config = dict(
    d_mlp=1728,
    beta1=0.93,
    decay_fraction=0.301,
)
MLP neurons of a small language model. Each row is named by its layer, matrix (gate and up: input weights) and neuron, and shows model dimensions 240-303. Each number is 50 + 10 x the weight over its row's rms, rounded and kept within 0 to 99. A neuron's up and down rows have the sign that makes its largest values positive.
Before each neuron's rows, "fires on" lists the tokens most often at its 100 highest values on Wikipedia text that the model never trained on.

fires on: " |", " =", ";"
L4.gate1437:45 53 50 54 44 46 43 42 48 52 54 58 57 28 56 49 50 57 40 56 66 55 46 59 48 30 60 37 29 36 46 53 59 59 62 58 49 60 34 44 57 58 36 70 47 43 59 36 64 60 70 62 45 47 42 59 56 37 46 54 61 38 37 48
L4.up1437:49 69 63 55 45 37 50 52 59 59 51 52 64 35 68 49 62 47 41 49 48 46 47 52 47 36 72 55 43 31 47 58 53 41 62 52 33 63 55 44 63 51 54 59 48 60 72 43 59 60 54 58 44 40 44 66 58 45 64 48 57 42 41 48

fires on: "0", " U", " T"
L4.gate1554:51 59 51 52 45 61 28 45 39 44 44 56 21 44 63 36 36 45 46 74 54 45 54 75 29 38 64 64 44 29 45 39 33 45 51 44 51 58 42 44 45 61 52 54 61 62 62 45 53 48 34 49 45 40 46 53 51 31 57 36 70 39 42 60
L4.up1554:47 49 42 44 44 58 55 60 59 38 44 42 36 40 42 67 42 52 51 44 67 41 54 52 30 35 40 42 49 64 62 49 70 62 39 45 34 52 35 53 56 53 26 39 59 53 45 49 36 38 39 45 55 47 57 49 56 48 57 39 46 46 60 58

fires on: "t", " S", " T", "vis", " Bas", "S"
L9.gate618:48 50 54 25 35 45 54 61 37 52 50 44 33 54 43 52 45 56 55 70 51 68 59 66 23 54 42 36 41 50 50 44 53 50 46 40 30 64 37 37 31 40 40 42 55 63 43 34 60 62 52 39 65 43 62 51 55 42 40 45 52 37 31 46
L9.up618:44 67 41 40 32 61 34 56 50 39 38 45 54 56 35 56 49 50 52 49 59 45 58 63 56 57 34 50 36 56 52 58 57 58 37 62 58 73 49 37 43 49 46 54 57 37 30 52 46 51 47 41 62 42 60 54 64 51 47 40 38 39 56 43

fires on: " The", " the", "The"
L9.gate691:71 48 49 48 58 48 61 49 53 56 46 33 39 35 44 51 40 58 68 61 51 52 46 44 74 57 41 51 62 51 55 61 60 42 58 57 60 48 58 50 51 53 42 43 51 40 72 46 58 55 47 48 46 68 50 56 56 62 38 37 49 30 49 54
L9.up691:66 41 49 56 52 52 46 38 47 44 66 48 51 53 50 57 42 56 48 39 48 50 58 67 58 58 49 59 57 57 41 51 50 44 36 51 41 32 44 61 33 39 43 42 61 58 41 63 46 50 53 46 47 52 62 46 48 58 64 38 52 45 55 47

fires on: "\n", " (", " \"", "-", "—"
L9.gate106:69 60 72 31 56 50 50 46 34 50 44 41 35 52 57 70 51 44 46 42 43 56 41 38 57 62 34 52 56 33 48 49 64 56 61 39 29 41 53 51 57 42 62 42 52 29 47 43 54 41 57 47 41 48 44 63 44 45 49 71 60 44 44 53
L9.up106:38 48 46 54 61 43 47 56 44 51 47 40 48 50 49 47 46 41 55 52 59 55 49 54 51 53 48 46 53 59 32 67 57 44 54 58 39 51 49 44 58 30 66 37 59 49 64 66 55 49 61 47 54 51 60 51 49 49 56 55 55 48 50 53

fires on: ":", " |", "pos", " ("
L4.gate345:66 53 57 58 50 50 44 42 56 44 64 59 52 56 46 39 49 50 52 61 45 51 48 37 47 48 56 53 63 30 62 58 51 43 54 62 38 44 42 57 72 53 60 60 51 49 49 49 39 62 52 26 35 58 58 50 34 54 34 47 59 45 48 63
L4.up345:48 53 53 68 55 49 41 33 61 38 56 53 41 44 55 61 50 54 30 47 58 47 58 53 61 37 46 66 55 40 49 57 39 59 59 53 55 35 57 65 41 53 66 55 61 53 70 36 69 55 36 43 62 55 35 45 44 47 26 36 45 37 60 36

fires on: " |", "|"
L4.gate1363:53 36 40 37 47 51 51 65 55 37 45 46 62 54 68 47 57 57 61 68 54 44 47 63 52 65 52 36 31 54 54 56 30 60 52 53 66 44 51 29 53 61 42 56 41 59 44 38 61 51 66 69 38 55 52 56 61 32 56 44 51 50 35 49
L4.up1363:51 32 51 42 47 52 39 64 60 35 56 48 50 35 61 38 54 49 47 51 52 63 60 45 54 46 54 69 32 55 49 50 57 40 45 44 60 52 30 48 41 51 42 42 41 64 39 64 58 65 41 51 48 47 47 44 37 42 52 52 43 62 57 46

fires on: " the", " as", " The", "-", " of"
L9.gate1058:39 50 41 44 39 52 52 52 42 56 41 40 65 25 37 56 44 53 55 55 53 43 44 44 55 46 42 56 42 52 59 85 50 40 46 41 46 55 48 45 52 48 63 28 40 44 36 65 49 53 54 45 54 68 54 71 70 49 51 53 52 22 53 54
L9.up1058:45 54 62 47 57 39 53 41 59 27 50 32 51 37 43 47 45 61 58 51 62 49 46 51 54 69 62 67 66 40 50 48 53 50 54 65 45 41 51 51 50 47 37 66 41 37 65 56 23 46 56 43 71 51 62 35 59 70 54 63 47 36 52 46

fires on: " the", ",", " and", " The", " Scott"
L9.gate1031:42 58 44 52 54 57 50 45 51 42 60 57 57 50 54 42 66 37 56 53 56 58 61 46 65 49 42 69 47 47 59 71 64 57 43 64 47 52 60 53 49 47 58 37 46 60 39 50 56 33 67 45 57 41 38 46 54 47 56 61 43 52 71 47
L9.up1031:56 76 62 42 32 29 44 45 50 44 50 39 50 44 46 39 46 54 34 32 54 53 65 58 66 56 53 47 47 41 61 50 46 65 44 41 58 60 34 32 48 28 50 87 45 47 40 62 52 61 52 37 51 37 61 38 50 61 70 47 54 49 57 50

fires on: " by", " were", ":", " as", " of", ";"
L3.gate43:55 54 46 43 47 63 53 44 54 36 36 41 49 33 59 60 46 46 58 41 46 53 57 35 37 38 58 50 47 49 49 54 48 48 67 44 47 43 36 48 34 42 47 43 34 38 37 50 51 32 56 41 56 51 55 48 67 62 54 52 58 38 48 66
L3.up43:63 58 55 45 40 64 47 35 48 55 44 50 54 26 43 48 53 31 57 43 58 40 51 58 61 70 37 40 42 51 49 47 59 43 54 38 50 51 45 63 78 42 66 43 35 43 61 51 41 66 60 37 57 40 36 22 48 70 64 36 29 46 49 42

fires on: " |", ";"
L4.gate50:72 54 48 50 49 40 60 43 68 53 47 44 51 46 46 64 39 61 58 43 50 49 39 53 54 61 74 43 48 39 47 48 54 59 52 41 44 39 38 35 58 57 48 54 39 62 48 55 42 44 64 51 42 57 45 36 63 28 30 54 64 31 21 46
L4.up50:62 50 51 59 44 47 40 49 56 41 61 48 40 37 62 49 55 44 52 48 48 50 63 52 56 46 34 71 42 49 44 40 51 58 63 51 40 57 33 47 40 59 63 59 29 54 61 59 59 58 42 57 60 39 37 50 53 45 63 36 52 45 61 37

fires on: " ", " (", "2", " #", "0", "3"
L9.gate186:59 43 59 46 63 67 48 50 40 60 41 50 51 32 33 69 64 41 49 41 60 52 51 54 55 63 56 66 39 49 50 41 44 59 61 43 54 66 52 60 56 31 54 42 65 37 60 50 55 35 27 33 33 45 41 51 52 48 40 51 56 35 41 32
L9.up186:49 64 55 67 52 63 55 38 43 49 24 55 48 44 60 39 61 40 52 43 63 31 54 35 40 55 54 46 51 43 59 62 51 51 42 36 43 62 45 51 46 45 46 67 55 54 65 66 45 37 46 39 63 54 63 29 42 40 64 57 53 55 70 46

fires on: " |", "-", ",", " born", " the"
L9.gate1404:45 51 47 62 53 51 46 29 61 56 34 56 56 50 61 51 48 48 42 52 44 48 51 46 57 55 42 58 55 56 57 43 63 53 46 57 49 62 37 39 39 60 63 45 68 53 47 49 45 66 44 60 55 53 60 68 49 64 39 35 56 39 67 58
L9.up1404:34 56 59 59 65 39 52 51 51 41 51 29 61 34 45 63 61 51 51 56 40 48 41 55 64 51 45 55 44 53 40 36 63 46 66 52 51 57 52 59 54 41 29 62 48 50 55 59 49 63 45 53 40 66 56 62 46 61 30 72 53 47 65 60

fires on: " |", "|", ":", "\n"
L3.gate697:50 67 55 61 46 43 46 46 62 64 52 46 40 24 45 52 48 35 52 47 50 63 67 63 38 48 53 48 46 47 58 55 45 59 39 56 48 50 45 67 51 52 66 67 52 63 53 33 52 61 63 88 44 47 29 77 42 45 38 58 48 47 33 54
L3.up697:45 63 53 72 65 40 42 46 53 48 60 49 52 29 62 48 45 55 47 50 59 61 69 54 61 46 45 77 64 49 54 44 63 56 55 76 36 25 37 42 50 56 31 55 58 50 50 45 44 55 64 48 48 46 36 70 48 16 61 38 52 45 61 45

fires on: " "
L4.gate1231:56 45 55 54 49 60 60 44 31 56 49 81 56 63 40 46 43 45 60 59 54 45 53 47 51 48 45 65 58 62 38 24 55 38 55 70 47 59 52 51 72 62 52 43 39 40 52 54 43 39 61 49 61 48 58 44 48 53 45 45 53 65 30 39
L4.up1231:56 46 50 56 43 66 65 59 41 42 49 27 55 44 50 43 54 38 57 48 36 71 50 50 49 42 22 40 64 35 48 61 40 60 41 46 50 43 51 40 24 36 47 24 35 43 49 67 39 46 32 40 49 42 61 34 43 42 55 51 75 50 73 55

fires on: "0", "9", " ex", "7", "4", " "
L9.gate386:51 46 51 58 43 37 51 36 47 34 45 76 48 46 57 39 43 48 50 67 41 65 64 26 44 63 32 64 46 56 50 48 44 65 68 48 53 55 51 62 48 56 52 27 57 40 76 43 49 37 56 47 68 37 59 48 59 51 44 39 41 56 25 46
L9.up386:49 40 57 53 43 53 50 59 67 69 45 64 37 55 68 39 56 30 58 54 53 63 51 74 55 45 47 52 61 48 59 57 53 55 45 55 59 54 43 51 64 54 64 48 32 32 46 31 47 39 47 59 56 36 42 26 49 50 65 42 57 52 39 47

fires on: "2", "0", "8", "1", "9"
L4.gate277:67 43 60 62 57 44 52 63 42 72 46 42 40 57 55 62 56 41 41 46 38 40 46 54 63 58 48 54 45 66 37 45 35 54 56 50 54 50 48 52 66 55 45 38 56 51 54 51 54 43 38 52 38 56 64 54 56 70 58 45 35 60 45 26
L4.up277:54 62 64 57 46 64 68 58 41 66 24 71 56 41 62 34 51 55 66 39 44 58 59 52 53 30 55 57 53 59 49 60 64 41 63 54 42 65 37 63 35 46 51 52 38 64 47 73 56 43 44 47 53 50 56 55 51 45 41 28 25 34 49 37

fires on: "0", "2", "9", " "
L3.gate252:53 58 61 53 59 59 66 49 36 61 64 50 47 65 38 56 56 65 51 44 38 68 38 54 64 53 62 42 51 53 49 51 56 63 64 61 35 50 46 53 51 48 30 50 52 61 45 55 71 32 49 47 47 47 35 45 48 60 42 60 37 48 57 49
L3.up252:42 57 44 54 44 46 41 55 46 62 21 50 51 40 54 36 48 54 57 42 38 45 54 49 37 58 46 67 52 62 65 46 46 55 44 48 49 53 48 55 38 55 54 49 57 70 59 43 42 53 48 45 45 50 52 37 42 61 50 43 57 52 50 38

fires on: "\n", " I", " (", "in"
L3.gate1610:66 59 46 60 39 62 74 43 31 52 46 36 28 54 41 60 59 40 44 42 43 48 42 57 60 46 30 53 41 58 52 38 46 28 50 47 43 44 40 32 36 64 58 48 48 36 45 43 44 55 44 48 32 49 38 54 33 45 61 52 63 37 41 51
L3.up1610:34 44 42 62 47 48 61 48 40 45 34 56 44 45 33 72 65 41 38 35 41 46 43 60 54 52 57 58 42 56 50 58 48 53 49 59 44 33 59 49 46 37 70 43 48 54 62 44 46 52 40 60 41 33 51 55 46 43 51 68 39 60 46 47

fires on: " was", " the", " being", " been"
L9.gate83:57 41 49 58 37 48 47 48 30 58 44 52 50 56 55 57 58 34 44 38 43 62 53 56 50 44 42 65 49 48 40 45 42 38 44 64 60 48 37 48 46 54 61 57 66 24 49 41 48 57 45 52 47 51 46 61 50 52 55 65 49 52 34 63
L9.up83:34 53 62 84 50 45 44 57 37 46 36 46 43 65 41 59 50 63 62 39 52 52 46 59 64 34 43 56 50 55 45 34 66 54 55 48 52 36 60 55 37 42 68 46 46 54 42 53 45 40 62 46 35 41 51 66 39 39 53 56 52 50 73 55

fires on: " |"
L4.gate1584:50 53 60 57 32 45 56 65 58 61 42 54 47 44 56 68 59 57 60 45 44 52 58 60 51 56 53 37 50 54 49 57 58 46 45 47 44 27 38 41 35 48 45 40 30 60 56 47 42 48 37 39 43 42 44 58 53 44 33 62 41 67 47 53
L4.up1584:50 40 35 45 49 32 46 53 49 39 58 49 55 49 59 48 41 48 34 44 48 64 76 55 44 42 43 45 51 55 47 43 65 62 40 48 48 33 44 56 46 47 43 59 42 46 42 56 63 70 48 58 54 40 54 53 44 58 42 39 31 51 52 49